From a checkpoint of a small transformer trained on Wikipedia.
Size: 9 layers, width 256, MLP 832 GeGLU, vocabulary 8192, 12.3M parameters.
Architecture: LayerNorm before each block, rotary positions, untied embeddings.
Training: a variant of Muon for these matrices, 738M tokens, 5627 steps.
MLP neurons of a small language model. Each row is named by its layer, matrix (gate and up: input weights) and neuron, and shows model dimensions 128-255. Each number is 500 + 25 x the weight over its row's rms, rounded and kept within 0 to 999. Numbers have three digits each. A neuron's up and down rows have the sign that makes its largest values positive.
After each neuron's rows, "fires on" lists the tokens most often at its 100 highest values on Wikipedia text that the model never trained on. A number after a token or word is its count.

L5.gate102:536520492515493522509516530551465462536486497507489465432480504478494486502547495404510488557483498507486487486471518496498483501487474496518517487463487506517502484484501505429527497500541487515522489517523499509507483520473471469470499504525518530477518496488516527507482486470501500493465500506498545506523497516502506480525536506526524487470528510465473486510445526492537481504455
L5.up102:532466510482467544528485483529505524510496538533512466542520517510494490485536515482475526493473512504483456542492525517515493492514500544497562471436497509514493494535497457515506518580552479534513511518501513533515531520465487472510513516517546550506504475518513510530496470446474495490558479489466512476538457503531567493529473432503499494515511510470509506491485474458497505514494
fires on: ":" 20, "." 17, "/" 14, "|" 7, "^" 4, "  " 4

L6.gate66:534483480492482494483475423511489490528502472501503521510479503492500512478483484472456486485506511508475486524514535467452479498520494520502543546468522450490527508476455512480452502506450438518514526488480560506473459472458478532499467474515490511500477505517509505501533506545460506453547540541483484520494462514511564470514545518482516536505509523514490461551495482493558514504502
L6.up66:482507496513463504485492468477488501495490491493514451510468525458479499513449461502520520525462494525537535486456477532514506518494516520561506558446486479472458445507507561520528477504470474450477538509486523504480520514523506525478504528499495471516540490500491527553494534518480524493483542494529502478482514502524530514475494490516457453461499538529503505454482488509521498463498
fires on: " each" 18, " every" 8, " about" 8, " least" 6, " per" 5, " than" 5

L5.gate261:493482493477462479536514497481492471493556506504514499509507467508505470488501530548502534483502522522503479504493495521479520504501531512498481520519479514530533547473507553496511459486475477495472570496520503566517476471491499528526490509489522475528522520491533475479519467499501482477504558489473497449506523533499477481530511539473500523493494512490541508465483525486480490485487
L5.up261:472473496485513505507474511463468511454505502485534490512487524490541517480497509524473484514552454538488522523519544505494496477504499472547545541547478501520506498507476499522503487454512480469486466508494480540506487491503497475504499499499473533515518505491441468519534490490499513522482530485534524492492506489485472537493502493525482528490456485524502506491500521485506555463517
fires on: "|" 14, "=" 12, " of" 9, " over" 8, " |" 8, " for" 7

L5.gate643:543533491436488495509489498486490495515498505531521488457476521499483470522516528489505484469501541524493491500505518512466491481493477531448507505482504462537431539497496474533515517540526452493518516516524536499520540471480517485508519460505501495509494494487475521534481492499499506463499510505502527514489513477467485470507497489498459554505478477490485458462525465527511519512508
L5.up643:512511512414502477478519492459524463499461489510508469441509526495503512512527478484473475504456516552490521523525464508489517494483540531479511532493544409509530490515472479519496537511483483503432488480523534522505503464502513451480523483545467521505539520498536495523487486513496521498489534455480468531480473479515547523482526462503489518503505515503491455460499498485499483470500
fires on: " after" 29, " After" 11, " to" 10, " |" 7, "After" 7, " for" 6

L5.gate335:501516506493511474534472451497494487491531495486466489513539480509514476491496511458471529522522525519496499521472509529510496554507502463511531540498517511480418471524524516503494482470472499509494439512503516519476482506515511522490510521524472501547486500545466517525485492565518487476473481475536516459515494478468504464533499462531507502474525517506497487492494508515522499452509
L5.up335:509485487466473510503489492475467550519489498536497508456473493500492502521490491514487535497530539495430477490508481499488534494517480489505516489507525465536470534474527506524511512495501502481485529511488471533503527444537476459476565459512554491497548506496503473521514492501484506502502490489513501494479491485518524477511510475479521534557524501538490508515455510505499468488489
fires on: " (" 72, "\n" 20, " |" 5

L5.gate72:515477492521520524545500458506452510487535512506501543503513491465504536511496542500485521441506536500492480532518477525492493486473494518493493502528492496506521532467514559513476520482509514478550505499473503483471464488425518471479504482560537504455519569510469548480520519508489499512519539580522525525489434530499492460521489522515495550491484499498495503495465567528508510482496
L5.up72:513492456539537507538455508516492501481465473543510554527464482424514505493460488500489521457468485520492528516500481510513508460536493554505483460485479511498463488511530509500512533475508508506541467520508508469512519461497511498497501480498526477449516484467503494487482493535489449518464498506525508476474488505492479515497533512536483505494516506464525527514502497494529532506460
fires on: "," 80, " such" 13

L5.gate138:498499491504476462498459498505502505494505499495511463470514532517519472454516515485472524476499492501460480461463516474512512502475510529493512572497453511525533518504477524479504474461475508469503503506475500494526489481520476500505500510525542525520468486544494473539512524522458513454493474515530532472543482514506523493537466408474524495474523492473518511514488518483495492439533
L5.up138:501508462505492485491460509523499495494531506546488481493502451530469526490516501539470543502516459437519509489495484505499497482499537524488521496537535544471505516503505563514505533500518503464499491484518502462488518490473536473514443526474516459489487479544505519526536524519473519514462493541513525443482483517484491493552526523519463499518542528491512451541451494467550517499509
fires on: " the" 21, "=" 13, "–" 12, "'" 10, " on" 9, "s" 6

L6.gate534:500531513478504510520540524469493509446525510516492491503501519485485525487507520500505476521554528492507498497474500506521462512502486493425487456539536493495495475510540489490525495486514489506511455570507478497478515470483508503487531455484482511501490448495457497489514524516505481514451465476506555473546507532500501503480463483496488512446456485526497542512475550499522481539485
L6.up534:478509534449504467459549468528494508492484540504488474506516517493458496492484447494488514531472497508505493479449522527485503512483482508526470518476510484501501490513493499510518517543503514514497496555485446481522499470491485492517514542490479548533449474504489542499470508468509475513505480461497482516542512481481523508517491506532515516545519509523514490537526521495544477483478
fires on: "." 47, "|" 7, " |" 7, " not" 4, " ret" 4, " also" 4

L6.gate47:500527468496518493507504538498532537532491474512517542511542548447555524482463455508477483517518502519513484470514477506496507505471510486501523505485512514495514490479506493491477514456556505467508539540503561497498545463501508491483476474491539508491526488481481518517529475514510509460505492479497505496484525528483471482486533501457461434500571491511476497470518495466548470521479
L6.up47:523512494463521526512527487520469474556522488561511516448471519488528516458489505519474469507510537521535569477430497508471460484529504477512510502495529477486510518527471517487510470483521513492475514476512510529496443475556528505510498494540509456531520502533510446547519493505483478504531513524449520485495521447500486521471462510447506479477547492475478501450514502526508527501508
fires on: "-" 42, "–" 15, " One" 9

L6.gate163:506504467512482473504469486479509474528482516509471544462526508511487547494522498507441498483468503485502487475482483498497524482484503512476527469495502507506535483513518470507535455503481478492517479474504502484483486487523494510490490496547519475500509489520533569533480519513532556514517526434495507514518526517515526530498482496529500524517526490525506499509454560510521513506475
L6.up163:530495496504528496498541499504529562516484490473474483522477481496553532490531502495511499492465415547486498543458485512557486506495472460541497465493484492500494515506496474481561443504491515502474513478487519501507493520521479507502485509522503509448495509501521473513511494491497558514508529508464524524526458536524536528496509518507508501466538482474528489561517483531482529511500
fires on: " \"" 25, " “" 18, "." 16, "," 5, " you" 4

L6.gate82:498480437494507485522500495477511438541498550476506500511517509493482508483514468500517500504502524531512504466504479498551500462487533523485529535513513458510475464525477498516519520499515483518493550532483510488493472492474493525464459470434514548485492505521509502527472478447511498514529479490529469504497495509472516515509498571516494472509475505492483529491549517439510500490500
L6.up82:538494488459464461460493547462510498510508514508494466491535517534479501468531491462506540492468488553519516515469492490517503521538457484513513542480519507523494509505550499533514524471519503519488484516489467526494508460498491522518540500492481495516529510512490457504523505525498448478459509528465531503507539525520448518504482475479534491569516488489509542482534486553490485512483
fires on: " 18" 74

L6.gate344:509509487503514530493505466520517493476486519475496478472523516520529466507497511518475491502517525446511499476498488497474501508485460542445487539501465522530501532524502507468517482508495547507480458549515482514480474476526502482526497538478512512509476500526482508489553497483518493489506462495512508484466521485489492518512478482558503525519513531472507479434498495484449504512490
L6.up344:468518529483490498529466497486485486498496546443489512548506468515502489494525487485503541523496504472556522497525508509537478500470525488498473510521504464501510515518476445479537500500484484553445512472525497460488485559531512520482527503475512503499487490517497489500545494525479493531472475501451498542484516476488552525461464504540476531504508522467513490479451494501510536439504
fires on: "-" 41, " (" 38, " \"" 10, "po" 5

L6.gate114:534473523503499511492539441493521501512460486484512493482527454479497499448498515505499448483482527514464476467500487513510515465499490517488511501460491498501456480518486441503512533495446541546527569525521478460505558501558517483491519510543536494519495503516470489493510497451490533444465485502511507492502531544493505504528478512463445498496526542505498497469464496479502519511528
L6.up114:521499485483544520499515465535481504530472515504509488414555473516481507511491520497520501511478539490467484492495530515501485497519559527523474504523510559497491505473469505475501474506498479495495471506472512490517533511516457491459565458480517478439499495447494491487476528478490559478491499490492492498500476483491512497530523495508471496512507446471518463498495531524527524512507
fires on: "S" 21, " to" 15, " un" 11, " '" 4

L5.gate711:505479478478530487474533477519497483508528468517480488484506498482472476515485519496537496493516518508496539493512548517478506472533545458498533480535539471454519504484468505520505507489488505507491496447532481491455514555497546506500504474491533525492529508536511520509514481505464564501521525505492481533508496486516518509555523520491489538465464484479527552502461486519531540474503
L5.up711:519499507539523495436502493511554480506533471498469483498503515486483517527485462468501516474507514494504549483508533468444496521533459531560502480477536503497509515452506510523475467525496495492492520513492469467543483465520509510467495492451495511523504515488465540495507469511458509450488533513504468472504486510513494535504517486494473502462470471488478530501460508516543526473508
fires on: " early" 16, " first" 13, " least" 7, "ly" 6, " than" 4, " late" 4

L6.gate783:511486521513530524539445488546520501505516531450506529515479466503497468552509490509508516471499502481484511514494546549457520502500502480507450524522511447552498481484502504540500500504515484494509509519465505532532522497493535513515463529529503493499550513467492480492490515527500476518522527503481497469518465511506490473527472483520520498518495552531504507513500494487498467495448
L6.up783:440443507487547522500525557534529499498516477496539546470496518522472483504468508472519470511496525510512547492513517498486549509498485489569503475497492514524487434506502526502524514483490463496530493529501522481476525505475488525477486489528460486508453521519469494476525489522479459515490508508528524486522459536524502507503535462548498470524518527450513553483519502536501515505495
fires on: "," 97

L6.gate410:511461479522525490531513509495509554472506492513496499453512506417480499491483477519508513512535552465483474485481527524483488476522506486520496521526508505473443559483523521505496510475546509539525510458523493544546481444493513527484500529465501522480525508533448467454458508515485539504492517489516541529496515477484488509505514477477534511471518552498493479475512525493491486504526
L6.up410:543496484467479521489496515508553447534486504529461485573475484500497491452492477519520474481506477493501503537455478508513466503511484560478506524553501465553477482508531475515518508459493516506507458453496495465500493468498475490518532473525473442487515434501572494500506482538500512520511490428523514478510468479492538493522502529495506504474569473534497488476473482512428513531475
fires on: "," 79, " who" 5, " never" 4, "ly" 4

L5.gate218:508502494491487456513503458461485496469510527502461544490444519517508488516520448453481504489495462460482505463452472470474526467519546515508502490505510502564485465524474511492506526550475461504519516460529527518502513494494489505490517521518555506505459501481523457514493500499505462453534461457502498462479527470494465468499472509462496466487545495514473530497485511518500534470498
L5.up218:495519504524497525514494507492454482493513485535492492471517533486503548460527479471508527533506479479479511519514488477546493478522545489485507489491529509488541475475479457518480515490496497523488465519478533502500500464532487494469470502502516532474479486502489490498508483504474521511503476512515510460474473502465517577510513507503494499482475484483487506523496465563522483582493
fires on: "." 20, "|" 20, " of" 14, ":" 5, " at" 5, " to" 5

L5.gate40:485477473529533458493466553540503502475513479539475536502522501540533529486499514508460487521529472546483500486515464508473503478480492513523492539503559498504467508485497495512508469486507502490495483485456491463533498467523457516488480521500515492476500469526462466511481501480477444525532488476489504499538429495494522489553512520497472466505501463503525527541500480491458482540473
L5.up40:482463536499494550512520464485501492498470507521522515487553520472514527501496479510521527493513529496510486490484529529467497448496532486422505471498497516485489510482526487463488514554474496524494510531511487485527485485546509501510525469497486515560503484500565534541510539529523508472506493471504496481443517526447518462512499484480501526496492558502489477516468518483502477537504
fires on: "s" 37, "ing" 20, "y" 5, "ation" 4

L5.gate545:528493535473490498485529472483523541546504520461518509523479487495501525498525479453513539519495493486510451504470489480512519474510489551504518481527493501506553498551486468533473488555486476465512528517503446560500461506520495497473504523500534523482485498497508530480537470490512514504497517457452509478501502492503485538489481492493521490506507462525488507475520478488515496486514
L5.up545:491465540495471504483496532529501529494499553474481475520486480476497486500495512522511478533490484516495449510470482497497520512518486490488457471517515545499520483531500499514515490526565506493483534490488508484468507493471487458531505502530503504442512509526514510515490543532478533506485469532509495522526539493490483496511462528458510527491445512515525484489470506523501443472512
fires on: "," 25, "." 17, " and" 12, "\n" 5, ")" 4

L6.gate156:484512484477538504517473431523473493527513513479479533525492509543506532456495492513527488511475502498511459505503499533494490474463501534541502508468443487445507448495542496523500514499490447546504489449536496504515543530492490517488486520498504486516512512480491525513479509544532489493443507523518497459472502532488459523530556500526497490534511536520512562486550504477515501481440
L6.up156:504571468487501512515502497525505540512491513493503466472491534547482511512492494481509512448507502496550508507487504539470519495462504475517471495487526513475521528541492520517530508508519497473500493518480529523486469498526500493506496500487495497476509513513504466495476484517531513513466513485523532471504485524480493525511496431520495563460463497507542510509517492467482491507489
fires on: "H" 13, "G" 12, "D" 11, "R" 9, "K" 7, "B" 5

L6.gate273:498505462518539519480509514483529530493482502487544509501486483523535470538509493498517478444517492487525505534521471520495474491505548484467481517501478520517494493500496558460498509501464464548492492545531477493481518530500535465508528487496512487473523518438520501555525549505504502533500499465475486454511534510509531489501486494501499479549472513511491466545496513517527552487495
L6.up273:521470490533516529531487470499482524509489492518519523493536504506488492475526479527546465493503479504500475486480458514454493504487501518508498465525488510499504504536444521510456476522490475485500490481488515549489534511486475483516532550489597469495533515437497531524496492499479529548475531517515482470488515493490467517496479467502529469461480484502488461491511550519473525459528
fires on: "S" 55, " Th" 6

L6.gate690:525524481480526484474498489531529467493521500519551474510505541508498478508503526524520465503500518521528472461508498474507506478501481507501504490529464522468488573480550490505495511483497528493485522521506549498486490487521523538484476498531504490560538461500473519495454494513455490501494479511543476496504480518519528504462508497522520505536542505496559497489539505514481539482471
L6.up690:487573463487487516448460507488498451515489478504487529506490495523484462466531498531552479483526509530532484503515552519523532466445504494472456488491516493495510502466469512486463491508547499505507518523486497541558463488525537495485505490524533457517563494493493489495486502439519496497489534547488511533477466516526524508470459514522494498534483473483505514478490457525491503467512
fires on: "\n\n" 29, "|" 22, "-" 10, " h" 8, " |" 8, "\n" 6

L6.gate138:496505485479532542463495507509496524480477513474510463485539486532511513516491491529490554489493498570472443496474498488478498529496511482507444567515459491516544486516488509521527511562496487473468510499551516473497513520478522485466513503478464545495477473454498496480464526518508509494521472521491484478543475503461506468508529541509508512473501533506474514469483517548488462524513
L6.up138:539499524473482524466507511518490522458475493499510456522488507483483499474513550529499502526487504477471459485490510549527526509495506505482500541465482546550527466488494485481522520456484490504472563497428497479551483478491506481454490513454525498508498476499487434499482425510479476497531501538530470459517525469526462485469518447514521508469485481525490518470475484536496464544485
fires on: ")" 53, " |" 11, "\n" 9

L6.gate181:488475563471496517540466522432482520551472481496505500504547515460482507500483509547469472505492478527480520527509570560476476518464503489521523501531486491478545515487542523519513514475524490503491524501481515483481502492452526542502515536485467513527518522460520500470499461517508499444468494518521509503500530491492494466481456505479497532488509503519532539508488504494484489486519
L6.up181:503521509530505512497490529494460529467522541442503529517487499531504543521486495489503459477494508548535497497469509550485539453520486446479456519475494470511496501512505544546528537523475466485520496523507462502480489472462536542497501443489502473532460534514518445494482525541532486518472518470531524519514481515532468478487526504507518470488487489514494444522524463554476497521501
fires on: "," 28, " f" 13, " rel" 5, "pp" 4, " arr" 4, " del" 4

L5.gate70:510485498458535492471504514508512496531454505458521484492570481493500555493518448523473498517465480503426528464513474472489509446513511460519522479513502539473472516517476533490519491513486505508435524497470513480479488484492524532492522506497493501485487501523500484555460497538509450497494496477470450510523469488485507507512468498497492501480517521498532512530500508524502479484477
L5.up70:491534451486494509511520463464520493543490508499476484524505513510469519529437507550461504495498437479512512502509485468498543494552515478503518480487517502491511526472514552524484489520483505475507511509502507502539439484510506482511484452535539540479465464499505485515492477513477499473496504455473498502513476512493528503519489499522521499514524490522529489521510492507504473488499
fires on: " the" 30, " of" 19, "-" 8, " next" 7

L5.gate162:453509500493540517535464553469468475500488458477479482474520540484491493490457511520500486499465533548482494503470502509485447494475489488498509517477508548484483496523462507534481472507525497527502524519509521468488503554522448511497486529520516522469476516489489502486499486510511503488487509479501484482475500481513529463501509491533528472463522493448505509458505524474548466503472
L5.up162:522491511492506502463531448520496519502509510491483477456522478558493514513505512480475503513515480516504489546509511489461528472548562476495484515517562508528505494504487478525442545464521518482476521547507508499542517506537442489457482496513482528474467477514474501474498500509484528448533505513518508477476484506443497500510551527502504480513494486507492510498490515487490511495517
fires on: " by" 34, ")" 16, " of" 10, " Court" 6, " to" 5, "|" 4

L6.gate760:522493510496520517494503546458505473510481508576519494476503503459487476507511492460494477454533512556505519514492480501483474454517521571516507475493462527478445508509526490474509490503502488512528506506494487510486519507481496491537497491531505496522522483475502533479499493498497481492499519486481520530528516523487516481552515444472506501503539507536498508463491595470504492482487
L6.up760:481487518494537530479466469471541456506543510507483505486521496484560533530525539505490504488502561519489501548495512576491458462512501495490502471503492497534547472469498509474506502512523478488535538473551492512491513514491516498488519486496508458510470496467511527500520488526508513531462496545523521503516497538496495497518512420527532480529465471540496489461532523493513488501476
fires on: " =" 71, ")" 6, " (" 5

L6.gate770:475501486522495496474517479475488481495512521494513485496516486465493460480591535476512518526466457515492512485526478490513489486456490503495523504497501497505454505453486520500502522502495512458496515474485510503518502538514507507503485484460524516493475509487555482504495482518484523488492510458468548481488516479461510527508555510480503530467466512479506486554479509500560493508507
L6.up770:495464482482469497468467483487462547465514533478517504526493548485448484534523536514521459497500501462514526480526521478519524489490486482515530539487530517484491546548500484507522482476521557512502495521461515546501491526437505486529506489521530508537553527471512510506493514532539449515499466483469510484522504540454545500477512491546479521538465510519503485517519489497492519472515
fires on: "19" 24, " 18" 16, " 17" 6, "em" 4, " 16" 4

L6.gate77:474483547477502515483497498500430489513499499486480465470501515458478465536520512524496506534502498554492523504508458486494494482501486523480520465509535504469510535495469512524509522503479481465522506518499515515495493500444494462526535517459500505458529494532417500488547501495461487471494529513500532477490487460480486453535517483512469531517492497454493499489549481530537475435501
L6.up77:487479475490492480454493517495465518510492517491518484500461504463437472502495481506540511511475497504470512495505523471490506463508500544499495509498524497493491527518501513453471458495526496500489514476504471514495496502510503496463500497479505467442492523501494522480471498496512471492495509517512533491458478514467506466443496533496461544483482552491480493504482516525534507496540
fires on: "," 24, " and" 15, " the" 10, " were" 7, " was" 6, " |" 4

L6.gate465:478536516475542533523497501486438465491524486534471527498502480468463516503525522514555513496562552498488489500510547550497468473493513503477527524460482491491479519503540507466517492503518467517496535476505511494490478465470475442479476542543472507472531480529504471518505513532487443520487521492495506526500513510522500531482506514486480534473498470483532521542479508466493511466491
L6.up465:502499442516492488484498459530505482518474497490496490524488516497501533530520513517522473502460494530540475503534517511529454487487473461487532497462473579457525525458519515503495540507490486478519476510507442482501494444512528431492523519475474522582529490521485529513462540534535475514488487517472498548548536520481531488518505525496499483489537501576511502504517520464533499474497
fires on: " well" 22, " =" 14, " went" 12, " (" 7, " came" 6

L6.gate650:517501503498514467466479448479467488513520533539501504475513493501521519483471505488466532515438518514515495539495528462507492518492494485485494552478524486517526511456515538526521489497495471501509509533500524477499502501444515512498526444538485509485490483517468513538533522520524510531522521526445511535496534517477503469494505486501479473521513501461422489494461475488490503518496
L6.up650:479458473463495482468512497498470508512530510532442483489478510464527549457503498512482500461508535473556489517518520484520513508457480477531513557504509489481440518487482497502489504520488464495493515544496491517464448504479492475537496501479482470537542482534499514501490493510483489478510490480554487519499489499460494461498509445501513479559513523480485482468485528531496497498488
fires on: " after" 16, " since" 14, " After" 12, " began" 8, "After" 7, " Since" 6

L6.gate392:501543464514502507470487514496485543516517544479485553478486521481487477486521488525506551496525501479519504488502521482519500513506560522501528476468479481476526509524494510457498517514471503470506521511533498524470486486451493485468512538506547511526492506508481526523487512481538465479499521531540510451513497517502527463487494457509461479515483458514550504502502480458504502500456
L6.up392:503474483530471518516499482501491536483506534512552573516499488540500460543532517492457523509475487495518492488497546526497529486498539499458512524462497498517530460449482505547534521514497491518480521480537491505511547497517503531460470490545531535417483535493514502484478457500496495487495508502519523563538495498501497499496506529494514490504525488441470491508525491482546479517460
fires on: "." 31, " 5" 9, "1" 8, "/" 7, "0" 7, "55" 4

L6.gate559:541499524477457541516554466488533475433537528533514535516521520508509482535519548519451519511511477450542518523481519487515473475497477514490508492500472467451457499489524563519454529511486504469477500510514493529490499520494511517497518497500506521493519495470444481433469496442507486517509521511497497497550479480493473525502489482487498510504500509498496479517501516514499570485509
L6.up559:482510479529516543449497528509548455504515501502481482479511538488524489482551475513499505481494502499463484521503524506512497439487522511495485529512519524503514501516552547468506475429470461503512486509513534523516491557506511486508548474529498472520521539516526465505541513532491511503491486536498499487518453479513513528511501440421514490503540524530496539481516509510483527517510
fires on: "-" 25, "  " 17, "(" 9, "/" 7

L6.gate526:493499476453469501534441499493476504520496469529468518489511510446469505510513481513485502486506503561498483513469526467542495481546495432511467549512471481525500496515498491525513516504460497470486497480514509519476487499473522463499503467488495471517485517515517487552482512430496539526522485518531531471481509518497507463521529458493472529478508521505499496489446503519462503479501
L6.up526:516534509479526497507532506477516451516507503512515472492499464546510490528507509511483474513526500509508499483467534492468485510522504456479529468496499499476531503496485494496479542506500502472471487481470531490500512491527550542475493465466541510521489502527516438533504484508505500498480524464534515536499512540536519502494509503498487508517557492459506500521450544539494493462509
fires on: "'" 77, "’" 13

L5.gate691:533486498533552512545529490480445513494528487493489503497506501490480522484527531499501519495480523502477495527501497501473461484527508507513469520460531530496479515529489504482486512499488525476513518485533481512490476478498537508515502521542566541513524573454549532492466538495481515421493503495473517509470486539545477458504485502500496501520469525498502519462513529501549510493508
L5.up691:472468485496534491550537464500491510484482476509481504496541490504520538540498489481485549501500488480517524518470489545522497492518513496505520499494534496491486540509467522520412518511523485515502455518488497477527495479449502461504500507513530553493484512474506471476472489515509550487504503530514489541470450507501479515508514496461500478495478509522490473480469515474530520490545
fires on: "," 70, " of" 17

L6.gate349:516516477521529498537477488473506528466503491472563537556532491478477481479493502505495505488480488537455528545517483483513497459521478483482530478474512490465474472504497496489451507487498497499489534494487493461515545470494528503514500479500520498471491506503497447472528495528517469484506513488512516488475528509505472500583522507509527506509480515513535495528501517488499481506491
L6.up349:462478533498563498495535542529499519502467485491560522516497489492506500474507527505513484511500495493459511489523538463504498504469524528524532522417493498495501469502514464537521548474524522507492496497521507518527521441480515523518516468524515515466511498492509477470511489538519502523522507497551503502475511507459503466465457480510547505522522553536530488489511480498500473512468
fires on: " He" 13, " he" 12, " int" 10, "Th" 9, "ru" 8

L6.gate497:500535518491488458504514549537462499454493499453454456535516518502524516523508518430464490480522507518468536509472452488478515513488509479473473494528501514513463513516526519514496526529471531503469492483485494501509495556512549530509525480501482498486498532487544489508493548517540530510480475485492534441514500482520477525499481482509489472499530486460503454488515510483479510519514
L6.up497:459505527474482528453552516497456500459508486500486487502481484445526507520494497481546506456512504457529497511519509532499489467477506530485530492501460495484487518507490507490559475473468488551495545470540516459502525497537506497516477494498480502529501460487491474495489467524476489490492495516495516530471525488528517504537491546498524498525472467484494492492484506470516483525548
fires on: " is" 19, " \"" 14, " not" 8, " are" 8, "-" 8, " (" 7

L6.gate708:459488554520505472493509500423519527486534488473505506519492492505523503474572553503481480490462505511499503448479495522491502541476489524480509450488493511502499491545482530522540509495470510485541456488508490488511505418484469498518466496505453505527489507453522504472547473508504506485539479473501563457492520504485459498529535477524517453493521522461489524533475449526519534538481
L6.up708:520485514474535523507511520504468500541520473438463467527455494476481508526489482481495487503529494513497521471529492502507526491488526507525498486509510522543482508492462452468504523507484516490514518490503517502474517462493482508519481506544491510513497474431513475474490536518552509486453502525427511486487447512526501559464493476500496559487468552500503523509475493514488501518510
fires on: " in" 59, "," 13, " In" 13, "In" 9

L6.gate582:489476508514495484473461509478528528497520530507485525479490483475452478489515475487543490496517551492470501525531520532525506480561503468480465490458555504495501507477481497505522510520516488534490514488510457509484520510491446483477476522496529475463535498480515481485463480529542481485545462499486448471471509525505524534529494508549529488499447501471516468477454486529461467492513
L6.up582:519502466488540492548497514554496465481499481518493476526465512522502496522498535476475495524515470569503485525513493477480469501460492526516539523490452501480498497516471492504525500513482520514509422510506488461531443467491509524508470464519486521464470479531480535505519495518457489516504504497516544511493493466499526526530480498447485480469505477500486483524487509528520499458485
fires on: " of" 26, " for" 9, " in" 8, " and" 7, " a" 5

L6.gate183:537513500537505507480498483547505476472516517483506438505496498492493518478501494461515513496444548534513493528499502520511527497530480506499488514556485500497539509544513454454447511433506431509469496501498466481473492523496530539487463516447506510522502464503470471492532507512503454478489487502501496509502484536482528512528473483527552473514485497450528534496527485471507515512481
L6.up183:514489510503455499515478470512495539541505518451516478494509514500529502520484524507518506487516500515547462510455452471491511520481486509556494528489501504471554509492519477520518494483446510496470488495484500450493534499518481424506530511476553471480519478508510522496485503530512439476547514510488522492489435477536526549527472466497539518518487527482477515496499486489505495452520
fires on: "\n" 28, " (" 25, "=" 6, " head" 5, "ik" 4

L6.gate693:510540491487474478508543485492511489508510505508478510535466524485492492493509475538461541472517529480501465518483500489545502525537508480445434515484453497507513565503548504529504530497485517476453484461519514505505444474502485485495485518496536484494423522452508493529488454484519503470469520486491491521502516508524548491518484512514528484510520515504511486555500468496501539502455
L6.up693:482531533504544507474474479515505478519495482473493537468553482504435545486519430497502544458488473480536534511495487474529503521493484497521497495477508530495555530517487501491511541513458512491514522506465497552466498520489525466428547519510522498481523528510470493503507472489528450525509491506481506525504443500544490519544507535475471512472512454461531502516517493499499497466554
fires on: "'" 54, "-" 20, " the" 11, "s" 8

L5.gate828:547470478504499493509471540510495482496519453507506507495466485496490513483497487516492504457509472485570505476523495500458521467523483510504494502532448527530511495476489488487474500501513524461495527547526485525523485505493524504461524476562466470496503495479471528501555541521525478501466528453516458527487472532482465515508509466492456463533477511481509501485513523470492497477512
L5.up828:514491504450486490524498523508494547505547536523511520483485478495499551469495476536503506548478528442494490472465518541474505505518468520544550479490507469516525588525522488530472490486498469462446550527483502503482490505504521500522521509527482483504519443485527471515501520487502518529503512542465458485476504489458523525486545482474517524475551520490463496489463486514511516468503
fires on: "–" 59, "1" 4

L6.gate711:534545523495459495526516504457538500533506495492492531474495482484489428506482515514517496488525485525498499487484533503518526468520480479476480533503527509478512476503507544484486531498511466512520507524481527550544471513508469502513516522484512496470504513494462465505573488464483494475552473544471512503525518489451479546511498486516516511515499521483474452515532542472512499529491
L6.up711:475476507491499488506459521483482505511515468480467519488470513516516512510489524488496474460468487534453521482518462506519506490476515527513481509456490505532491539526535471463539510565496501520514468489504485457530468537497531446531498478556505508488491528504481526477515480483503481477484526450484456515523532478501479560507487471488509490526514524469499471509501499480519469452491
fires on: "d" 29, "b" 14, "ad" 6, "it" 4, "od" 4

L5.gate179:503488538492483509504483527533521529536528515459505550530549468505520509545495507526483496498494506514473474506497509537481508509510526466486553520498508459505510517509519485488581463513542461512466454520489481487478511469512503521517484488533497491513519474470517525480500482506461487534510492501515554464517517485537493489556491507514483518542458455453502490528502480520501488532494
L5.up179:488488518507490505496519528499512501483502518495511537496510509528522539521481493515527483504492520489500456460502493521472470517513525537464473437505482503535519555559496518532546542498514496515477458493488523520481509444528527508514492498512529494559461465474480495518491487498545489494509502506479523544485450473518531508530509484481549535534479465521495533488480454475451506491494
fires on: "," 45, " and" 23, "s" 21

L6.gate691:515491475497538509504490521494485492469443537474515462539541487516484516481512488494504517487488494530491477529518508492501513471507517511501451511514455467507534483461494540450464477513441469467509519497569497498435507471537517522513461489482552489472504514478450478474476465517500559487501462466532450499489456506517521504532505479522441497506462519482478505517448479481459497485471
L6.up691:504547535513463493554512507527449456472539497529482503479512506512467531492456465512527531465490543530491488532494492535541519546490484526488507516490509462464527493477543506486518489490527500490510522498509533478523459486510488519516531505537497494512512522477463477529515493500528479491529476512459460498482508459481502503525494555544504524453536470489479518497473492486497500511518
fires on: " |" 34, ")" 15, " of" 7, " 13" 4